{
  "num_attention_heads": 8,
  "intermediate_size": 1344,
  "norm": "rmsnorm",
  "norm_place": "pre",
  "positions": "rope",
  "init_std_qkv": 0.0264,
  "beta1": 0.95,
  "decay_shape": "linear",
  "batch_tokens": 65536,
  "dataset": "wikipedia_en"
}
MLP neurons of a small language model. Each row is named by its layer, matrix (gate and up: input weights) and neuron, and shows model dimensions 96-223. Each number is 500 + 40 x the weight over its row's rms, rounded and kept within 0 to 999. Numbers have three digits each. A neuron's up and down rows have the sign that makes its largest values positive.
Before each neuron's rows, "fires after" lists the tokens most often just before its 100 highest values on Wikipedia text that the model never trained on.

fires after: "at", "o", "or", "ro", " of", "ear"
L5.gate1303:498508498496568451499416490474514573495484475579421537495489527497495495495537513460437441586512461533560444511511434544516455513524458516463511466490477544538425513553520515463455473569481506498498590508508492489480476475469452500518449474507454535482507499465519549506510452512480558386404486478533452469489476458439470517470507529480445497547534433582470533543476467519553424507519
L5.up1303:481496477456454516550515520442524515479521522546449437545552530473522460471490436460385494535523500538474539510382523551471496507519519547489483508510532412435528550545491584553537493551519505503537535544567486533472493555559428497492530475482461491530418469455460507471481483503483565424438491540562449481468474483441488465434546452536446480513560448541557470470513493485553369526541

fires after: "er", " ", "u", "om", "on", "id"
L4.gate1196:447476540512506514429466539503443537473469410521471491528482516565450556459470472476452460456476512443450453528458540466492489465508501501456514480601483484537516473514438500522565541466529463481521533408538466572549488527487556571489468505521459466486388507507535537544508493473545568539441473565483552450526548538497535518430479457474537524433486548533462495537512450499510450466557
L4.up1196:529505493473477496567529586532482545465406500542513515520540525441455634501454488441431442502477528482537467517426501525485451539502482494480415533541558499483511511506463482498502537501498461490465558435509481548541539497514483466465527470528549524457483488479561495552469442484526483475435468495438456530509535516524553419465542524598499518496470518454478504470466480555571417452579

fires after: " p", "i", " s", "p", " P", " h"
L8.gate631:445447497474449514559450478521434502496514478511501481483479502477504581515495469450479497545566480398461509549511471512459472398471456514489509470480489513518522528443523554436548498448555563490571530471490484533507489528501535469532526492537467499456482502440462507558472532491467485488423473474478460514434528504484561454536491532506459465550525520516488499560460506497427486524536
L8.up631:506545497526470469511589512421487467514456489438466510551550476493455549458457481520496535532496506542483529575550505476527424531511458457422467533474484529535476493534478484560519480513426422493555478521478446537514601507525494518509536480433507521541561556501476456482516484556479499500425450492431542535531498460462552523500449475559454482532456467508499479517549513472514499419501

fires after: " A", " o", " pro", "us", " O"
L3.gate1226:490442516454515508561466491537612479520484470466504525567551436508487456448475512510557565495475462439534506489559470410476427487474502452482517535457550493484568413501422546487489441412523474533556396547505531495540515439495513481481489513501522488434502507510511486509432507544507511531499539468420561455522502499483455415489456462502449579454504469563556564558527494515513500460535
L3.up1226:503530480492476561451554469505484444566519516455518516570509416461494547436540488499485583505547548476502535531565490529508512445557529509564508509512538496487495496491552432466507570564543489478472490532509589411545506456539513502555481506506429488493550423501522425479485437484552492554596549523544498529513438532540556486533512521478532555534501509469604510523572610563460504490486

fires after: "p", "ap", "v", "ort"
L4.gate975:522473502496512486531464546482402452554432455480502554462505488522495466494448615478484500493505495493467476469483513498562541483504505482466430466526517491511573549544494527525417472503520507499493526519487549538530433594448491510482490468475520499487471498532527434516515553530545535528487507487416526465534522486505545570492497568527496521567510442490502526563494511523523558483470
L4.up975:504467506481497497497497541446531500527489534449490598449533544490502505542508570486506508419501450497509553527527545561443481524553507516467457506513507514491582525473430494477498448448547485427466496551540564533512547566465474545460537460528464472492515539504547430553469452560540463501454483477412486544560540459483551523460467467483530523518540400462471504548491521547491485483475

fires after: " re", "b", "e", "th", "c", " c"
L5.gate343:463463515491507549457467494503524460490537543489439477465451448507523475534463612504444483427515498512535368492505472414547537516551479451520419488522436502518462556507531476534608568475416463562476501577569576469553477551597480459491500494515556393510517453528483482514510469469521434514481449446527414536498454494513499499554490551532533563507515490498480469522469516510467465511527
L5.up343:510554542475474572481487431508473495482508554530548497482484447451483483482522582474613471450508509535474473511539392523489522503562431472470560593477484471542473553536422542459513516446503584485502467554483523441541501491512487430507433481528495536466517440471490507509495520458481540472442467448508470498545477436455529434566493526498515557456549479431457462519381458539561449528546

fires after: "e", " le", "ce", "p", "le", "he"
L5.gate322:501522494543569495481447491496529497510449545507549529601525480403425515556475478531454589484561529559513547526440472483511511501566468529559581477483510503553409513465485495503514509475513509472471498506523520467535492490506530498471553483484521462536490555511518496492503486531479473505425517476535499425436426538499498521543502461531445501593522476388569493517548484517526473457599
L5.up322:490481490453555549456436527540454425484542478515489495531507537456513563469498513492505596470497545515484484458546523487541584456452546488497478467474546494500482455547563599545526455476479457531508467481495456604597414451468451483501466529461509492475500440602505395432528515463519447456511504545463440495465510527467490534512472465535503585431511469494522522485528497513513483521441

fires after: "g", "in", "i", "oc", "a", "e"
L5.gate105:542493538371490482422458489526537520421515485480530489503541515479475510469513488479443555514591553586549517471492548421485461504525583454531524411447558501505504411473577492474515537499563472514488526522533505596480534527502500507531491545481542499514497467530440519468414473558560543555473449473550458473527469513484587533459550518471481561490485493505442445516484507504491545507488
L5.up105:597499524453490428509508495521456509580509529553512575529498495478486536456480429487491503525487569448505468479527542424491535524484526477493448448527508492498477492584461508476519530518466514509518445460483487579489426502577431510582453464509479562459469461534460504495497553551465593502475536463504599576530462538528548469537473532465530523526537538512541501510512480511587547506479

fires after: " of", "t", "er", "ver", "al"
L3.gate858:457550474530457425506572559507484485477583493557539462521556465504477448511505486433544474472529426591498469470471469513445469495505556522558532464513542469508434486531542512509446520573530501447561428519539362440513480495424533404449489498535493457439498525506438538517557426473502489479489506504554477481536574521479485578489495466464537561515453511485541540477578488489453476486514
L3.up858:433412558486520455533557462527597461514466497564452505465479509424560485480521498464517496544489511497471432520433493473487453467471475562577559396513542518537516559517467468521453526514509496520478487533440454476487465508410516427497505578510517454449476530499474527479550511500504503500515544495492518501480465480506498433544469449573488471525545535423541483438402472494509504495496

fires after: " C", " L", " D", " V", " l", " B"
L4.gate599:530489511530541483494500489505462524483419509495444579542535455493488469549550576532538475437530440483525505576495436532467480613520572471528490482477492426524533518486486502488535518516618442488488516518477477556533572534554467531492547543555585495476489453472498504464543491476560536428412488543519528480503573519508503508497494514527518542529544520470552506550535555447440532530530
L4.up599:540522418520535578498527447522489549452479486454454555512556506459514468487561536607545482428475525496547524504531428525480510536420494429513518515477441525476525502505504415392461507514486447543532472470493463517491550577451528449560551459493499563468501498509539448446495474541551587514439559522442497517484521535505532488479455495487497483469520440505480476503523536520568567465506

fires after: "ro", "v", "ul", "le", "o", "u"
L4.gate1161:471488476458488482437523488522445461524493512537547534496510510485540526485504585482472508488492506586448441445525506560457464574555572453476492495489534482520436559528576529490561470557553508522436476423506491481422543451443546516516425503524551514567530415498548500418574518573523481446524518483542518466483521496542547500559453493539395573498556459594482586516492484539507556518500
L4.up1161:514527437489421456511526507522510539480524542486468520532470488511523488477475543510489539504478430434538576491511511490515467621613457527487465529535564497530522523535516518516540512497549475473505507497528549518510499513507438579504507474498487526551441538469501543469510538521491464503491509506546528473500518427577542429420518496506479540427531462481579558499503501597506448474550

fires after: "l", "us", "ec", "ac", "a", " comp"
L5.gate1142:501539502552522581406516456510541505544570488520547512535478523547536466522547504513541420542576581443392556528469547441529503547520511542480557511545510428456527538500583504508514521479500483426528474522528494497505466436498504507495527492526524526537528564543511469514523596491437557525536530480499453469455464516541520489511583539539541533508547500490497521486446459474447614529546
L5.up1142:487496500538349465501414470511493530480444447459494484487538513556532495449466490515516441455478554567477556475518510521494513593521505468561515554473516448432461499539480462525515483540494431493485475550486421498528497512539498480414462491468438535489517622514510482521523515555495538603475452456502452523560518474468463515459480520519458511495507476448562421538544529473501600546474

fires after: " W", "ter", " E", "h", "on", "ut"
L4.gate371:541511490502458463496491531467499481530566540529493534509523519500449484518494408458440472479507474518502525504520492498444425484560542468506514498487488507533502502518514438479518483386509512532502467540449431477501522510555482382484519500534458465543462484555465539552530394462490560491496435561461473542555458569475491524557489488511430443522479527542475478427540487487527429428549
L4.up371:464557505517506424575528581495536505544536453555517496556497533510495528536410466429485520509552555528505580465486492463518527477518494471485522458496450478473500536448448464524518525435511536556429451472487558512533528465491482455494480475518509480516413504456484542574466422423493552502563446545567501498537508511525518524452549445497462454509518477565526445433394533497469456463546

fires after: " B", " c", " C", " b", "b", " h"
L8.gate611:526540423503540490510512466579505501497473525546519510431547568515513506571513515440498458543491501528511483521509477475442474521493514464556522482483502463399455421581565456593489512488475513506516508478536518543470502543551579478596364495549509505553478487517475536505533497478479517422507456518545522538483516516563421482531462525523496453535453556464529476519490496464474566485444
L8.up611:530526364432476493481487548488509485507525453497493483444511467504543520522516486530529443481528492557458488519431537500501433444464469510553439477577471506521444460537587478511566484498539455444496473516467487562427497515502531534568523553552470519502463466487434486415468500541520442461524497508552547555446470470593485471486447497548575464527488568576562538497483491475515471505497

fires after: "r", "u", "ad", "h"
L4.gate551:448447548492547491492534503429470554553504530491524489452465456432509482538491460503467567510469522557503499564435507541464527470533536508480539469431453519525531441505593517513528483514517545509463449462489537544531422411493435449554496515445465534503492459566580559504497495508581489494507507485421491466513551504493487492540456477474536523531458484434475506450509509462561517485529
L4.up551:465479565486525620467478536503547513493481474501520494548516440488444476506501462564577514472470461457510525517549561486451452518498510505462468588483503502506502501490470446458529499503497561512526441447454556476489502542494524433548557525508449577495554455507504467464562502462486508470491495493548482498505557500438583500445558418518551482520495565503536501488510465569459476541533

fires after: " p", "p", "v", " sp", "c", "P"
L3.gate1082:459412516493561544485477510467515462504460539514447475511511530483528536512473451458488462473409521500488430497489510457566522422503520463508466472433482535494636529431545456534493503485445480492519494512454471531490524563422482436442572552464508489542505439444525504577502497574437518467492447470416503453528489495539527477516467514543437461486538476524498511495497428452420487479519
L3.up1082:468466542450543514516568404519464489516545483574493479485454461485514499575481517486450505495513488454508429598412560439507518505553519519492483446450463518532566510479507492443487465446566436511510480548469554591486489488482485509501500518491503497406427485500514492507472440462450469577497502530442544449469519581540491575559441509547520450528479545443528532514448562484525529472502

fires after: "al", "er", "il", " A", " Ar", "ol"
L5.gate266:411511530506510585533520470556527494552517532588465494457483455456455492485530469434479426527556423515442501519505477550454514523527523534524485523497498503481423493513508510563446474481480551441463477537467459477536498595469537428456550485539473533486511451498431487577547464524571508492533584476589527460537476520500526460514452450558521453583516571544491458497484526474519443389486
L5.up266:495477442398512517448553514493543509469552485509438442516519507537503463472458481503502527522497552482455477490465536499553475496530420489459561524537449484476547542496520449605536524578522482550454495489474540473485459523473542496510431498496523481468555451431518509505524522550560499525469605495485467471531511465494494541497530526429527489439588489486521477482487482455487572575518

fires after: " m", " st", "r", " B", " l", "l"
L3.gate142:477522496437585497582550551524520487531432546463483510470547512449479464562490509410556471518483517528523455472510468490427438569502487427547485498514479498473617544497567471496412538469595489451520558598518557513446541508538520484474498549483516574508486455503423497467545504515435536548536492496505505471436520457503518515510483496550518480485543481565552464492480426510470577558457
L3.up142:525495468513477487532592495524584552577502505433504478493545469449568470534503498450529500441524509426512498441469516611489447497522499517504517499530457558490537526521495467431587491604514477501546486499587538561426534505528481496460566482488484567530550453533511531473553472515473471449426502520522483515455543519575483503528491467468505442497534488472575478491513444498494552497500

fires after: " p", " c", "op", "c", " B", " M"
L5.gate711:521486432382498512435486446510547451489448477451470509497448461523452525539477513475462470483502552562544488560504525546569502512494558435539452509432482561472475430494544512484540521463500484521544498503477531500490525550468542455508540534500539472423491488515483452484573498567537478531583448441459428452465489414556444450542485491485503505502508483521485490449494405528527475470564
L5.up711:480521591479506518496549501470579464453465540512486528497532477530507511442514535449596540540461498496471498594443488546473450512485481477546450487474514424473521603551496582437439496428513460466476523524524430577523514514480522515515509603520558498460487509533523456425535473514539501441421499482567476502473493462465426546508492509535516426505531520472476508538501520540519526486497

fires after: " O", "h", " W", " St", "r", "or"
L4.gate803:512541488491469452481504497490501420505445552500556553629506449422469490629565517456472495532537456487475525580506479509428543485479534465474532496499508505506549505527441477465556556482478611510478476541479473462525517447488542486482632455428500536512488457544554491521468501513480523469552500528430493502531556508464522498476486449565551437514500492511481533494554497559507473459556
L4.up803:490443535452493487488511561501532497527447462518445492434493421462547493485531482563573476502499435526496501444556495421400446507577520472496487501507455458419516452494541531465473551479481546533475537488462515568555469514494462505520482495442451517522444494568498398480584502534558505509564476471539529545551516507486493491472465492450555452559416484532482472448526487513551460515462

fires after: "c", "ar", " v", "or", " m", " c"
L8.gate1001:513614505477520551488496520530455514478583530533459508462506520470462525536529469471497529479481461525557494480493481504556512504521528457518518543494572523454611527506451511562464509427503532529541537531498472484513531529514571427463468505495550510523475523502532451593483504460438459483452452532496528468493499492522443443497516540499509457586552523545529493488514541505541521524532
L8.up1001:442448462478454493559533476495510488425503531512522524504481504520535521511465522445458523564552540539542474517517538507539495531511479487481500566521503467490508538508502521550517473522457479493460529515427515513446484519530522479555533493480474469511472478454497487592536542486544520417537531466485431612480495498512521474597559544432490514502470473457529561438634481487445471604497

fires after: " pro", "c", "ot", "st"
L3.gate706:511480539526489484499541482521470473538443520538513489543469508533482440524430473493464492454525494497508490543513489517401491586554495532480579426456495511509461518549506518522503538420461475548471540485551505395543499553474484531439535535531499521498477547502474511415537482427498549477505476582522501515511423511525474418470507517499477467526444510538509480463505553453511527508551
L3.up706:514447585513527476514558453551495448538463516529516512518489511570507476452414501453493511523516459459520491546488475448390505560529460502463558467435492501528470478537560523558490553478494464520504517447548434469567490559484468554463491511509478561538478486534446502437543516468492504458501446583515462493531466498489518424475562477537469412528487515465508434509517555450528550530613

fires after: "f", "ow", "a", "e", "it", "g"
L4.gate962:542474489500517536437432439571532498467510448467500487554494527501465489489508523570596527500575538525485558441524500476587460507539508493466513483491523451531499528451529465475463512450491502522513487469546443469457576581519497525525438493450520598511514532470507490481464481586431460553464498479510487441605521413408464497479441476500498602468558466504449472435494492530463450497588
L4.up962:533474532456494511466500503534549435547492451566493565417525480484488461408458506530543506500485515489522513486502549488468491554514527513522578581535472503571458458630505515409461458536469483559524490501447493512457470537424466460486475537476497460478532490525513500421472494533508513491485529484475561495571465508541486536537468578575524417504554458477572523515532484519468503408529

fires after: "in", "es", "as", "ct", "ut"
L4.gate195:509511484422434530551485491500560529522585491464513445549453504515438504488506569517501542478565404502539575534506468504498567560466487527540433498446509513527545491465554492476476504488473475544451479497514486478522512497420473411480503532473525545455568433445470518510506425512608493470518495495513505482458481466521553496523513539487441599434505483543490475512470519552497553535514
L4.up195:427485454471574471459473495482453476551537470497484404499525426491579509518522564519474517447551491488506510425496466437478512435460527536522540483441471505442488478559541495490533440490486529553469483465541518512556455478498522523423508537603524453510501484464489488478468544446525492467442504523503510425510489426439524422563565496466494525479410556492492469436460497517538445481509

fires after: "a", "he", "o", " le", " he", "-"
L3.gate12:437478517564502482510505548494503530491549426475518474472564551477546501505493545463541509521468427523519458522485493470489532431454456527535419513539466507487446498561562513519439580459493560485439473496487457528522568537435454549483462501503497572599535581500515461402459528458477537438496505477554475539448482539573535474509478543568551529532504473503478539493462457543481477556545
L3.up12:545428519448557400515520504429533478465534460521540461551481502509488533527533520457474503463552456509539549507418549474438497453482468487482487533493525494549505473445571499468564551596441503424559442527456516543587440469500458534491547548560507539530496485523491578520568505524519511519459512579481478564459533504583482529441470435534556483537483502505523540484537520563500538474556

fires after: " l", " L", " d", "a", " D"
L8.gate185:510477511536518444550528467537440488531531473559530488463440423518517555511548420526555491560440441539533511529527477481493547515566524562523532514541460549431626544473486472467486479500550528531513463508499493513520497489473576508525445520529432536531479493446526477480462520465543477506473521560541527515479531460523473456438473478546558484491537587595528562460443422522463487574506
L8.up185:485528441417503464495479489494509504478519514516507499540535395438546571536573531516510511536496531411583517594478422448596505504520496494442459509416507487376475507500549490469505501530549538464488498536453467534497530498510454450524530501470445563498440456529492465545485494459515513401500427513564536549465445459524474456506562520562508520466477458479474562482494497512495511590468

fires after: "id", "at", "c", "ort", "ot", "i"
L3.gate1252:508509582486544521455496474506451469532501465520479500490544533511516514540469508479451465512498511440479494536490461554459583493496531485512464463468523502544514469435455488475513572558532428558471482489510524454546545531452589575448482510480485505520427521454438614494489520464486477470443457532614489468497487459462543440468519531543567519477483519490505470577429514494497454462420
L3.up1252:536474457509481482507497495499498495529439497539487482514450550461529565550546443528481469552485555481494519515492489533478487525482510488459517383526471524452538424483530449584471539487511499511480524473491461491548473540498495485543559549584516459503522481487452509531449534436432513498511400490489504451498454459516436502460538554518515470483488498518533483490460504534491536543542

fires after: "in", "a", "i", " H", "at", "H"
L5.gate1333:514501482499520495520554497523520531550503569435542511519456488470465495448503464439494467552602498456500488453431457548479566514491473543477491458501521519547527497469509535504519532510500493533615516502508556511527549537552573513473463477485555485582480460520528528483522481576441511479442442546545519490516492523508487423530534472505445421570561518491484474406446489459523469533453
L5.up1333:539551460499513459602490553546452492488524549513508508546434493479481467512527474494501480515453536493496501479544542479465428438493503457488499496516508540544484427536484551507535490437499549485454490475555523482483566505517475492546454608476539499535507542578544472438535506550464600519561506472530471464482492359511448603560504495465487499424477516522488530495506505446521518507439

fires after: " ", " l", " m", "u", " M", " L"
L8.gate1070:495588527495530421565508533539487504430482426556495435511489456505513452456538431550442471474508486490512501525550452507440511423476497432459486498498447508488468512425492561468443559499551536430499478469543592528511487480428570527527484558477467496483514503453473529553523484465487483518468462542536552514479542432508498554468502601540492488460560522502494465502520409499544456500526
L8.up1070:538537469467432525506478540484521457517464451480528485460457446531513465551485521515529500627504478524560465535509515482486487515420449478503506514447489501544538440462531458547497446491493550501521551439453447470549544488507473479495518479482531578474466476453481490486464507482470511458467483467437473611456554499504549519473496481528510414489420454508450490563527499563482421499504

fires after: " c", " C", "st", " St"
L3.gate533:469491509491547487486492486521459559519449536476534579468493494467576501516506546536576526483530423552505517435474515514468547462505539500553550478520429457524521416477494483452413514455522475516500485574577476568426498473458492531468495493498503517542440465543517509507549481540524517425598468464496515491512472495468442536492433505529550523519456458524548441556435452489495513467479
L3.up533:503469444468446500428538553483506524501547505447530509485519505537507552458493477573455474461519561501538471448483459424487501447492501518533491465537445465552533542580489515530525564453480408524512546512530530561435408512606467541459480588531516543556551533495489461438486480490461426472464488394539559523507541504478536477504487473543479448522476525465513528508482529509503523494435

fires after: " d", "d", "id", "ard", "k", " to"
L4.gate367:556522447490547441449530508594509489555550444561533497455503424490585472583477513522547506490545517465503554423469456435518405489575514507548478481547568474523530541486526513455508465454493518559532533480509440505500549526524593516519469474463540530562541458530479475519421523409413505461488479516524428483506539379467535477514454513550489469548535521523532443477443494507497432442440
L4.up367:491447469463550474485522474514417502542548502512486528480471511454499480412446485520464468555527528507501486499481479586497513545490563444543506460459458490485520532437491466537464483565521530498514466542537554436494475526489528467452381478497465418525471545510492490496436479495569513460501580446605500390455464499448509521524517498455407523486489484540486509541480419535521431508420

fires after: " P", "v", " p", "op", "P", "p"
L3.gate244:466515458451546498525474462482482530509493532515582559496460447460487515559436530567536498493485473518540480519511529479486459557526499375445494503555562518554423474497503441541469498464458576516494489492524514470520510517530471508465617472483482543512521460551522390493573477539483425504524477534440489511524454548546458480518541542493457499453534493519455562474467526530500508506449
L3.up244:509543493345417516512529474487453486541570516492499484510490483546528572363487513406493524491604489521539561441516519487487496509508520466493535487451500507523445501497486500537432602495518431495503476554553506486481523480502427508466547521455575438526459458542448476472458438486463492476417476544487541467509532484526444541489474454510501475499513564522560429494499474472515523465427

fires after: "pp", "p", " w", " S", " p", "w"
L8.gate745:497534508442545501430511511458489543553503490476597515419414492492566470514534490489526527494496517468564519460483493501494515519507467430446495519454517426584487454450498511504487537535512494527521472473474503423475568507506567562501545502501444515471518456511491527522505476493532441492464511567488488529584525451524556536431562533482467519487518525496548523452528486545499443467564
L8.up745:524515465485524432479493513561416482559530487456487483404448493497414498522517462462470604477481425460491505465549493491473517472469572551505541421520485560490479477526482510518525517447529472481536518552429525519510496463484505431459487611516460517461502561499485425416438488464507484585398556511480413481552535521477465484496497462468481446415501483505509541431480425486445497483478

fires after: " P", "r", " p", " G", "f", "ul"
L3.gate1045:498476490464483596444487536489511540526559526504471492533453489437482520542494539500575458522477577552511528509516524489535442513469544510511492477447542535516462532455504498430484545476455524529513427420587562494476453480469605514532564532485478555542403479532532480595528467517540488494480533520479425514535425431547469448461430520479490521558533519500440501470465506464525483485523
L3.up1045:528447547469501527430511436462495479494472553489537477471440463462491457522559535579537489455482519475512436442515487548514512555400553485579576473445542480553445491478501445497424455471476461556503466417534538476435537569489490371466523459478521512485492480505507496581499471520461460525482501548551465517471536465464483461539421459528485520543488529417488519470439477493494455478506

fires after: "at", " to", "al", " on", "U", "in"
L4.gate1146:464548469548453581478472538427521450551419493442497514543530496533483528524507489439484490528567499529484484535509478547452548576543466519525497472471571514526534478498483473500545554438461490519512501471485502573589489538500532470453561511569482444505447406521450484461450534502471527511495503558483499509520564494513535426495539460425525480524534449550464465454505514490579483555529
L4.up1146:492457496540466449455518561612548548486453564496496481510456483484517530539506481523493534537479488462523545441404492529492536496444471587478494514567471511422480489444538540455594485462492493489501524539462506594443528504447457554473470548500516404515491473535520474445391493496556526512511475497483481532449502476393504468471470467489504517537564465543469511418529460429524494505451

fires after: "r", "v", "f", " by", "it"
L4.gate0:496454468455555549485505554521495580487496554464492536515524582460469536514443518544502506581476490495471425504513509556533546561465506512479549507486484566523478510478471526423462590467418531465568483537540507455571431441454527436477528537480530477549477516523471560544523530454539470508511488563474542470473556510495538569504435501461531493502525454564505526565515441549578428514467
L4.up0:464531516469444445503529470498528478517444582553534475515491477455467499494567523441487558593504530549487435515495558449566474467470470544540553553488514557464474497494493543430566444471544487579528471474524494520432406567442475467567544521463493485499466392477499458439462445543467454527467511497510504574507512490575456536497473533496434435469454502454512549526503508587470467542502

fires after: "t", "est", "v", "it", "er", "r"
L4.gate1314:551474473455502499498539481416567529527487569532540585513508499449465523510470517496516508581518441459487527474529533524506523413529458564469531517454471516515509461500517581511568524510506531519561469506531549480438398456533516522487502495501466416589493532475516480390489505593521608478537481471496528550447536437552465437464466519475501497502520558508507589501521519530542503457483
L4.up1314:523493494546532447443528536386506505517568567525525479502539442388500476603548516508507531550479474539472471513482494478527606555558567413507498555499496483526464507471438456436519429483506468493542463416488487558423542567451530464523571536454486504542474443539499534446533486455492512533505480431499487494541518426483511501492493482474529504560436530505554536547594523449499458416570

fires after: "p", " C", " p", "c", "b", "v"
L4.gate634:514517501535500498498498469440540487458566531530536479457457456551458512554542490486527470586534477442464431519557451504534504441548525456491530483554477485500492512530441456464540449449591560418551497490505443543503408480583458522475511501541424468484518522492420467467475520525490510526501518527466458564503545502533518535574506462484542462474442432548554558482465543475468465493482
L4.up634:515484520466486457580545530449510456486531534529486518598452456519568450500465510457495492505484402515571554486428562449532410417468444497529487502596485478487529533552531521537532431441442406528500505516469493428449518467442437504462529519502491502470529554443520516487492479545502468487501500438530537542512465454455461466495535442574539499472539473487538459520491501501462508494479

fires after: "p", "k", "n", "v", "own"
L4.gate427:460468499432544516502454531470499433479582405540497570571514526463539435523443584446429450580529521486538472460566436559481546480412458415525477453499467484437483469494443548502435461520530514475458387494525472477525437576562542524528524465460442445411519501430499538517565495507447550481475476535494460432481499506497479579465470513542488499453547453513522493504452508529493563463531
L4.up427:517519478514436491505496469573517412529560523520481520488475516607490423573482554560431516484414517460451552515564474532558483476493509532543525450496454522479571567486452514490548441490517479517520593545532508469487398556456484425486527538520478455449432496529526421534480467513515497497540512442588549477509506501485505567505490482520541448520495469452496493507491507468479508522461

fires after: "es", "c", " c", "ub", "ot", "as"
L5.gate204:451496524453542476520431528503595418519549496549484541421532493549488506545472414440420482474487480485579443495502479520550539537476519457507480443561492487502541548586477501479539530488533462465496542503575518542558478473488491395486488559500419585559537481524489573536536510523459442503519463527540503516472431490491445510509488533451509513521500566489518522480490544514508452568477
L5.up204:513537475405526489548549550530474500528496539596488435478453448576463552591472532489518588483549415420516506544495525484558519519513456487491468499488582534555505528554478496490491513459534518413578508470442444417443465472470476531514454464535446469475459552454516467483456518568500468545573557436505459531514452472495555469450531473470551513472485471460413560473497477564442448534512

fires after: "m", "e", "d", "k", "if"
L5.gate288:452500519470584482484468428509496510542496508518475536542491438432502539507439523480488470515505524506504448531551473459455521577544595526515448445541508473533487516509426505468519486534532544546503525443447441497523487484520490492524493502493488508554445593522544488556475452492505487457527423508543499531405516494524518450504547556459514430564537480546466509444447501507488439419498
L5.up288:484421449515521497413465445501495525513555485461500521585461468522519472529514496459457469460510544487460453563510525484525552525588582472486458476518459494487523454439502492541475510509465557490485438469523540503524577489500525528525475526458447489480459471506519472461544499485602413514502487496599549444523473467554504511531493541525467567439543420488432474462441478571454491513488

fires after: " s", " r", "ag", "am", "ig", "ar"
L4.gate1302:504511442438491528460492503444480476529501472532387463469462530487502508530539450494542489533546489421456497568522522493485527441516538570575541465528582481499431454510503440449538476554527492348467457523508528492516582534479486473471556518453532542567567468477555540514533558517443483527472509526538516491450484477524468492480471525417519469506442528529465476458525565582503497502558
L4.up1302:433493494460527471519463446554441426522442473453547466448493486510505488523525373479537429451485475479443551533454493508477477527530488539411540470545497520530459501411462436472477523401550499437517563525444527506579466545509484538479507516477562488501594563488451520497473520538452500509530582491460518473504500481492510489603483493461543508514485459566500589534479516455495468525565

fires after: "re", "o", "e", "a", "r", "mer"
L4.gate556:554482559489521448515502512585508559528495482487455422446447489449551490489554507498554542527505472491542450480511467423470530441574505472511543502496532516495424462507536500548506496528472474492408466546451472518497441492495505494521533463522488511540526515535522552442477477482526457435484562516591495545462531434451538506506538491534458497525514537475448519488390454602534520463494
L4.up556:500351515491485538452510474469457519540462509532599514525518493518482519524494497509450446478512549455523522522487509523450461421494492488510550498462484546500534490479494535505504500473460486441540564529488542578458466501540495490378568487540537524570534539522563578521503450457462474493522537511487459480588478443485501507471452422523507486496453522479509480461441563539572589519475

fires after: "p", "s", " s", "ab", " sp", "ap"
L3.gate487:489529476528537514550535440516481466490549455440545442448491486462571553526511524480430487414515521510462530486472490475493453533512469540517529427457474470474535514449444484521562567575540507568477492458503476521526571544499510519530568507512468481526486503499488483488509480495464453549462571493487532507549455529522519521510481469501492539586430474551508466529565541523450524452513
L3.up487:474503485526520519519540446455495515435549517525498509526540523480567552448490500479445498503504506598478461539484529522506478508542478602486533551397471502472502440481475491525533567539470454505532509510465480437477545449610509529485520536555482517458490458546435469477596532505498526547482485486447555512457527497527519521488471536512470549583470460504478463566523457496459512457567

fires after: "in", "it", "ut", "ent"
L3.gate1023:494559454522446445486462495455519479549474558562456482525476490536458481494518511535471554493516454499406461501472538514436512548497478499531485500441497456460500486439598546483503518540579453546473530523551490557526525548522529489449537525486494482531522469470444482505502530511521541488485473484498496486493446432532518466480481479522488463464489546480510515517490483395573545457512
L3.up1023:482434429500553499444493555482529465425539469571460564496502428490517484495455528409475457453494561545576511527667458503476504537491499499436467522505488527446466430546487554508480542485506519496570472448480538485463511536605456518511514577551493487463510552468486491457466501474491501411490489588480495452462555481453520496564541569515523543490538544554506477454427451503533479577474